{
  "num_hidden_layers": 9,
  "hidden_size": 224,
  "num_attention_heads": 4,
  "num_key_value_heads": 4,
  "head_dim": 64,
  "intermediate_size": 576,
  "vocab_size": 2461,
  "hidden_act": "geglu",
  "norm": "layernorm",
  "norm_place": "pre",
  "norm_eps": 1e-05,
  "positions": "learned",
  "qk_norm": false,
  "attn_scale": 0.125,
  "bias": "none",
  "tie_word_embeddings": true,
  "parallel_block": false,
  "init": "normal",
  "init_std_qkv": 0.0219,
  "init_std_o": 0.00517,
  "init_std_up": 0.0219,
  "init_std_down": 0.00517,
  "optimizer": "adam_variant",
  "learning_rate": 0.000783,
  "beta1": 0.95,
  "beta2": 0.98,
  "weight_decay": 0.14,
  "lr_head": 0.00364,
  "max_grad_norm": 0.5,
  "warmup_steps": 504,
  "schedule": "cos",
  "final_lr_fraction": 0.1,
  "batch_tokens": [8192, 16384],
  "max_seq_len": 256,
  "doc_mask": true,
  "train_tokens": 157000000,
  "max_steps": 12822,
  "dataset": "wikipedia_en"
}
MLP neurons of a small language model. Each row is named by its layer, matrix (gate and up: input weights; down: output weights) and neuron, and shows model dimensions 16-207. Each number is 500 + 50 x the weight over its row's rms, rounded and kept within 0 to 999. Numbers have three digits each. A neuron's up and down rows have the sign that makes its largest values positive.
After each neuron's rows, "fires on" lists the tokens most often at its 100 highest values on Wikipedia text that the model never trained on; "fires in" lists the words (lower case) most often at its 100 highest values on Wikipedia text that the model never trained on. A number after a token or word is its count.

L6.gate444:488542463475475477467494539516501562417516541491382490390451550616421475494488458524579539445508515406508437551507490454546552348510462431477446361474495542551529574499537604530442522557502498522530569446478534512586495426507542545481514480517500518617493475446457569472443510554513488540571529601461451525524454551483492480470467449531482446463387490451523474451504431462512550471518462527571571430525466491471503594512504447584532473533627469453503490448448494465485440522475488423533447529427476488575472598442436543526477470564473524526490479450438466506526530487457549531
L6.up444:562550536501392485545512567525503493419574507470438463481472539529379454426459472464468559490520445570509531456363470449500448455547459540453554488591498485520507602549476529605486476468576560551399589414479430635602519459425466578503490422546489476550464490467542480561520566540548475518481468530427589463501557487531522526417448441483544537465562539524481515539606432503515603450494490540586477470479485451501526485506419532480502555484532544472510509467501489534481502530479448531566462462498589463553428564390438440502459558426420467366551549481494545494550487472479485500
L6.down444:482421515568519459471437508483482467590562473527612443485526484431506543533575473429510491458493553595526516536439517487501423488416492519548519466535459539527497515466530561464553525354559461468429564580478551439440520532501426542416454522462487513511514553548582628499384471456472463526513412528544459463516549546510605432519581493472502512499525483548446469510517473473482387461463481617589518584453504586404559465478461483459515455379575501486538428482494530537495472433429535587374426499482513492545419463539481570560515432491543472538440524449572470509470518500522539469
fires on: " He" 39, " he" 23, " It" 15, " it" 10, " She" 6, " she" 6
fires in: "he" 63, "it" 25, "she" 12

L3.gate270:526478483664417592593505455519493559531433467493539380543456452615413461531434528624513529485546463471440479458534472506514467508474561543430536527472450503406516427535507454500461501437555528518587533508508490489450543477500469469528475571493503474492459463604513430455508452556451505466465546530523431458630486423458527580569399534560499520505428547484473440611494475587538558410538551446516478608507555551500554498548496513520500451454542556385511438462443474503499459428480482468469481528542493453532461467470500563426502511586380540557396523492494415469503484472526494533
L3.up270:474535530566372560470415534478506467496630540523496460516450504528380520480438507535491503580550441463509508449434539589548531506517543575432499546503464532460519478522471496500522465406450591486592472492527447460435547552535524467532475538493509572512477431516478451562523461457522550407464510587475486527477423473453525515592550528459501474518495423438546469544453399511444503499475459472493594473524581483442520532552470522527562485512460365456552452498478532618456492467472601595540578499434459413485448572433451548482541526440473542511504443420461472418569518469498494503
L3.down270:546409519497456549628473545516568564491599542397463453525510450543404431467481430572501520518424510472513411472473494485503444577449451538455511515517502470490510510486529530408524555491517467511564493449518529522489491497538421446549501565592488528479534484478425539484530421506474534514428472601554461449453499434508507451444512537568601449520429506515468561566481558575490520532565553388586483480502566603500554477531461482450566475457480480551517494485521429500457376570494606481553516513478591471556473490556533525435501520476532476528496524445480433412606401563521455541
fires on: " on" 59, "On" 21, " On" 20
fires in: "on" 90, "microbesonline" 4

L6.gate230:487566458583491536650447590496509467491466495512513546524417454452534595464484584416454484516537415490462504551514578540525575456519514444533484441508459493546478377503388477488473510492452464498515535559503520574546582438572556479445568520471541487554543441544479561492493434441508467482469498505547478422441448452491516621509535489413487485456528470471544403537413558411489465530535571544529450513436461519463569421497550571474506481527584491516518503519501529569439557443444548454404512527572439593515451557454530503591467423565490543508585534446591548499540401451567485504
L6.up230:592515503473551467524574430478454523445428478497459580375486564510447495543578401573548482449522509482585572533520490488525432473549544524394473511502473411505449482457530457554485532487492430514480527488435480550573516461484541472501491539486497489518401501477478567481378560440552625578580513641446539459494547495458423516482532414520495514520497495591511513511485529480525519510518488560541548515523465511477482472455409550493534454473506518543497577401614512495411452511473463591467387410453541440388386522510470554595522498566429536458511561512552488428439520560481490555
L6.down230:603430455535480495562563549509554523510494554571516438502523385541499502509442511480507614544462523491422495548529442547531528500423546616436475589479500438495464420465449655440505524478433522531520422549507416472538482438557519534511478535454530531412405562489525394519558445340476468546538408537511517520509457507526489477541469517470490458510454500519527454550489503499515562514508493501457447451449547472583527455512513486423552493483482600466427570540397613483573477538486506459497597571564484515414460507446524591523561473478444481547513595435526478575499497496550588476
fires on: " as" 48, " by" 24, " consid" 9, " of" 4
fires in: "as" 48, "by" 23, "considered" 9, "of" 4

L3.gate532:488577527454549552413594483548486497529471394469457488429542460497475550530506494412463567525445494459566564461570474521485488549474471461509474401495493487455499481526469548512538529505502466528466525473512461493608536483431479581484598560380484519545474424395473440418529475493511456616575555425511376479455567566558466505441527413602523533567514509516436443444497425473459521484425452531573510442453507459525515446505497650604589441488481550550463525488556434512557400395556460512417446463538521568439461524377417573547544503542475473448571445477535505513501471451486472497
L3.up532:479528523502547513421552597520501474436491542478424473500472488533566510526471469457412548545475509503558572437451508533457389551474616502482564409504447491549551593436522507565556500524555370560487527585470430399542443478407457501487505454458529534542472501444445591510494478520593512528535486468439502515421557507500499547478486484507453585591481491445453376507496489503452580457536521521521589450400485556472513401447413554475565405492487449544531477453462488507489441425536497560446437476504507572496486550389464602478549556487461473398549517545492509583445578513481494614
L3.down532:529450515524456466502557495470568484486592557542470428482498421478409454467550459488570566505472458582450513477411552486463483525413523508444511510612506529530578531465565552550464414586553453470478538441442552467493528443495460482449461415499422461498597502447540531484500593567564502486580414511430516533464540469402461526446552512622591583543533540463429447516484497479464607462426580545546586536417489539486486466412456458574526529498513516458460459484419410513473531532459487477455481553510512471572506545505443615537467502565456503464511430526439442466524526548401536452
fires on: " she" 44, " She" 27, " It" 14, " who" 5, " He" 4
fires in: "she" 54, "it" 16, "shell" 6, "shevchenko" 5, "who" 5

L3.gate443:536605543484516669471482488573561503548486547495442495412461443558506488596579525538485462531510455502570460452451459489493497510520542514524512502521444538436543514535460512505488512484472481607517434516492581465499504377466502517459564473534550551566447519432432506410413406570586434500520524510520598434521455519429368491534524570563445520465518491490533561496363560472525656497537490529502540484511483548422467491498644552483555466496489452524446526541551498503474454471490490531487427481419555398539550530418521522422519496578406511448464521572438469434543460446496477472
L3.up443:471488555521560504534525431503459479544468517424446569471432543562500403531604472543517442532526442501476471372458405463466543491578497515512498579441472514540472510490495562569519513501472551541509496548524510476474523485479480520492505499490593502506537453467586468381425436487595487466505521417522534463481500477519434488545532531557407465526539505584497511521439527570495461552562543607497476443505477493484486459503616540483502486551483578576516574563571431422481465549443459531556486484498594513533514551487537443461479461559352530456368406585443472408558453447461507484
L3.down443:532324494493539570527542461501478549500505503439425534491514516526513463502481513436552520505426410514477519412563554449500479515551447506464522587489456515476476442544426437514522505549470579551452491593497514449523477497551398625580505474465409553441515421484558516490502497427500441487448325476519584484538482579569582449514510607450528493596424494551524463509489500550493509585580494488517532477564389515491501483596525514442522457564512448567533544460525525544537550551555478516485530461460451433462528558569528490535528483539521570482494594534413586472482553604507463413
fires on: " about" 34, "fer" 19, "ver" 19, "te" 15, " than" 7, " made" 4
fires in: "about" 34, "silver" 7, "than" 7, "references" 5, "offered" 4, "made" 4

L3.gate200:539538508475501498478502473492522381477512587569433485506572458569418509527480493437536477469479473492508496484456536486555491468474487496519543457513489561503505579549449512566570516481513492538489576427504566457510489574476476618505582593492494503437548490556441541466500586537425513531501457519409433562475465549560533490508575497520444456528503435552577437403400506539454525460523526440482487371495526542477534547567536409534508496644536570415416633517495467536421546536488425515456465543508609510601450538462593551580577461437512428475512482546494513383522493500513446524
L3.up200:510512464467473511543530535497486443559498493428640480513627476421541484482466498488566440570505497518423491538538517492509578566515489562526441541545470487508531549437488497593460475487540486498422486473443478496375494482494555486562488464517428518451472575600459462648471500512512505474466452575521543532509524548565521520486449499481464543484581503520473397528398446522411425454535563495508455484551470483464566589506463475495462546531529514384497531481411578462405529490531423427500481556481614616585602521447510450525539501442462469434418452496498479534570584478551484564
L3.down200:592461543502530511611464468517551503536446534585476531529516499559565582482458557485558377507473571508470409465550478469564506507475490530484559534548438446591521561486524437426503447517509509631480489485476567481565426478479502561466589529498456476540460422340553554520541494497485506477443367453530489491475509462543568566454521485569485410524572450511516544485487532510452407548549437413532464507432444534533536547516468495517521392503468615538475562489410349532452553552388491545464489492495579503523504470499462464491494514444577538464519567558485493444458538493598561452
fires on: "way" 54, " album" 17, "age" 7, "ode" 5, " system" 5, " group" 5
fires in: "railway" 29, "album" 15, "broadway" 5, "highway" 5, "system" 5, "group" 5

L3.gate142:475528485566448551505391543499460445573486517531528442534492473499412443550577515490495504469474507597502554424453508472461504546407469480447393466502481456448557581557521378515499537508470497521545478429512507374494542463514493487555531597544503538499484579531490474487485481611502479480481495487565530504456554476422447527544527535572440432544520487530542515558454527558446519496441523439474654454446422547511536472582508542477561546447503492438514543560465525581534433430520611541545517451447474403490355459516475562503465519530445418614506387438502452475595456487510385440
L3.up142:522459437549483600525569512506543516440519414473392535513486552475505495454377572531540556536537513500558416499412501554566472494543539463495563636499536465452448512562538415429425471408575541453562583528568537530498528510493524585448439528558482473545470481478514387412484432454513531421489507481593502434561519469465500501466429449490462537521418453433504544533476572512442501528569481503425498619460603513489438513462536612535513467529499458497515617534456493537550508493443451458482507453504504443480581531468578509407438595496483534508570549487418521420436536405539542527
L3.down142:540573503578422572526447607472476494536593523413392463489485555598450463484562545419494495537483509481504367450357521562502428440484523528446550565474476446549516477437541454385490590491514543542546453441532480452477542437519464522500529561470524436420445527495436440442531372471507520491497516642579431448501529490551470589453560548513554544523467532533444550524463550581458558529466517425573479462491548564474535493551508440501568486488532536549457516577474481529442505483510505459513502514443575502506512528486503541457542593454463506545430578490470416460572481551509483544
fires on: " on" 71, " On" 14, " do" 10, "On" 5
fires in: "on" 87, "do" 5

L3.gate566:537532479509459567614494475506447570543413505466443571478488475552504425449445522487504520475461474475444485555544452542510489615482523485460567522565518523503458521424459495523505521534438473453586534482444526518437464536491451511542440580490495473572435571441494487581556471548471466454474515414512603502517512543515443417489556515473518522491494570505498422532447532527466450390512508535521550391457520392543483451479598541503494534505509523536457525460507543319451435443495528508501478626496505505465586556539405570494484476527460434540521499464528478483443390482455450571
L3.up566:498543551466573545483515482503509449552451515566461594555472507412469446469488474504456559444433573454586452559546411535500529529540509519412520555546542459568480479537420498521445448505505515522415526478467505512508521499606505475520601538467479522445565467560455429419455481444506533372558414478487593498542479564613444500503497464465464424518612499519542393571475518469580516477480523462513486526379590562467597502442511627547498555507540559583583473486542500514583509447439405530462438540443420464508534445539487477446450516508475439458567559501527470511529529490531426526
L3.down566:488474541465478436483483476478520467514483502512591515552489583516523297493486462517562528405457474346461601571527503500496476489519473557500462478590481518436559533520515502504565569458515479467476476464471557514473479512547560477431577482531467481491480498539555584493466449513529503497532427534420515517398443458626539458537564486549512409560449542501483429512553515454444440436508625438537514469547581512503523455408518428500531620428516477416462552542501497587610555441468486528500473436483535533488590528417509540522435544416476486546512519562515478523411473497432480558
fires on: " Award" 21, "liament" 11, "ront" 10, "port" 10, " pass" 9, " station" 9
fires in: "award" 21, "station" 9, "parliament" 8, "front" 6, "airport" 6, "south" 5

L3.gate283:470586534491434574448467427542664514571549491435543425421417452525520451484437511544536468566565447507430544419423459448521481454541461510428521498504441584533508502452466504545504507499466481508470504510563534511539477513545549487547426470550534422572492585500489471455449529504543472514482563538507526472497397500479520566470485493496493458504501528531560535622488440566475534590471529506523529487495432542453476541589529542633457442608562560539415518505546537404540465466454431433484485472457488623442500496533408551467487502576530549516468455492502576448573485497428465434
L3.up283:481514510480574519516495432521546426481529497486509552486486438517474498428568514491507458458539502540447528437434508535426493495541545506463574516542512453514476383498487605496488473614527601437482424597486547554501522501459476546461557523452535525417537438530491530442490516518563458421493468444502532523494463485537491481528483444564490462538491562584523574516447440549473457579459455553534571572548491562490493617513522529473485531390566524530499476544555504518475560447561502510500320494491506517458577507553471533503498532491449499539339308536442560446525534503438464524
L3.down283:443453523413575480524471512490548553525554484511494554454453610529444453430480487478561498434489557557453491407480574539434459549515565449562517563488562511481455505547466445511514479581426581501426449515506466598484562562387531479500459531536448500444590517505483512502529497501537322483531418538468525475608515502514527415478528510511504523517415470545516450482422521506496469582525569577535534552662467513545474546515501514492533505460507485513345511495464477502448602515497401471446487552504578512516526435563495501604457417525575505489477554523487542415454504589519412468
fires on: "ver" 43, " over" 41, " Gold" 6, " about" 4, "ze" 4
fires in: "over" 34, "silver" 9, "overall" 5, "never" 4, "about" 4

L3.gate52:535574457354535510510456569491468508525481487564613486504540503482486488604605541512478516511523485475507493586459591451546554540577467481497522545508526515482463547624474403465538558482471404475462551424490484457368577513574480501404450510486433487494497460513470517540488445445435545455378518536484508442495573475493419503539462597512440435440462508430485425491426497514504487484458637500495554396497547402444546472480543444587472545504514518457449582398468563448464510481522479436533523558528545519479606511452559457537574494466540480446508488464480457525542479545541520447
L3.up52:509509497458408531471525391462394585536538453400433408574527383551435562555503530535497470499507484478515501539442475519442586594512568444509494520473477519465504531576542502458498435480415415522507483477499461434536504563469547575459459536489495448534490460480493555482506582530365508567496559530529484504549585459522486472508529536484467448463508496444584479420571482589611603499553511467479605506576518535532419463527533454480414444466523517473427487544480478524448486457525572526491526430568546508494421508435599527477530464422552458486485479465409436431503510580526510467
L3.down52:409512570512556527544539506539530525551502420530505503492591437542489437483453485404350488514383491499516456484487543555478511496543559528568542518475499440563448585564468419432479445474479573553535410462500520526530487509478473566581448501546463486451623531443528578511567448457484467584511472434512449476504446523498585427546571528545368501512538450496529559513483531476447532559546470428498457447540580521474470619492468474491483525490428589492448506482442462478413508435503471478501523536567452528535514472499541396488594443448601527436452526525376524474459478536489482499
fires on: "way" 59, "rom" 21, "raph" 11, "ox" 4
fires in: "railway" 29, "graph" 11, "from" 8, "highway" 5, "broadway" 5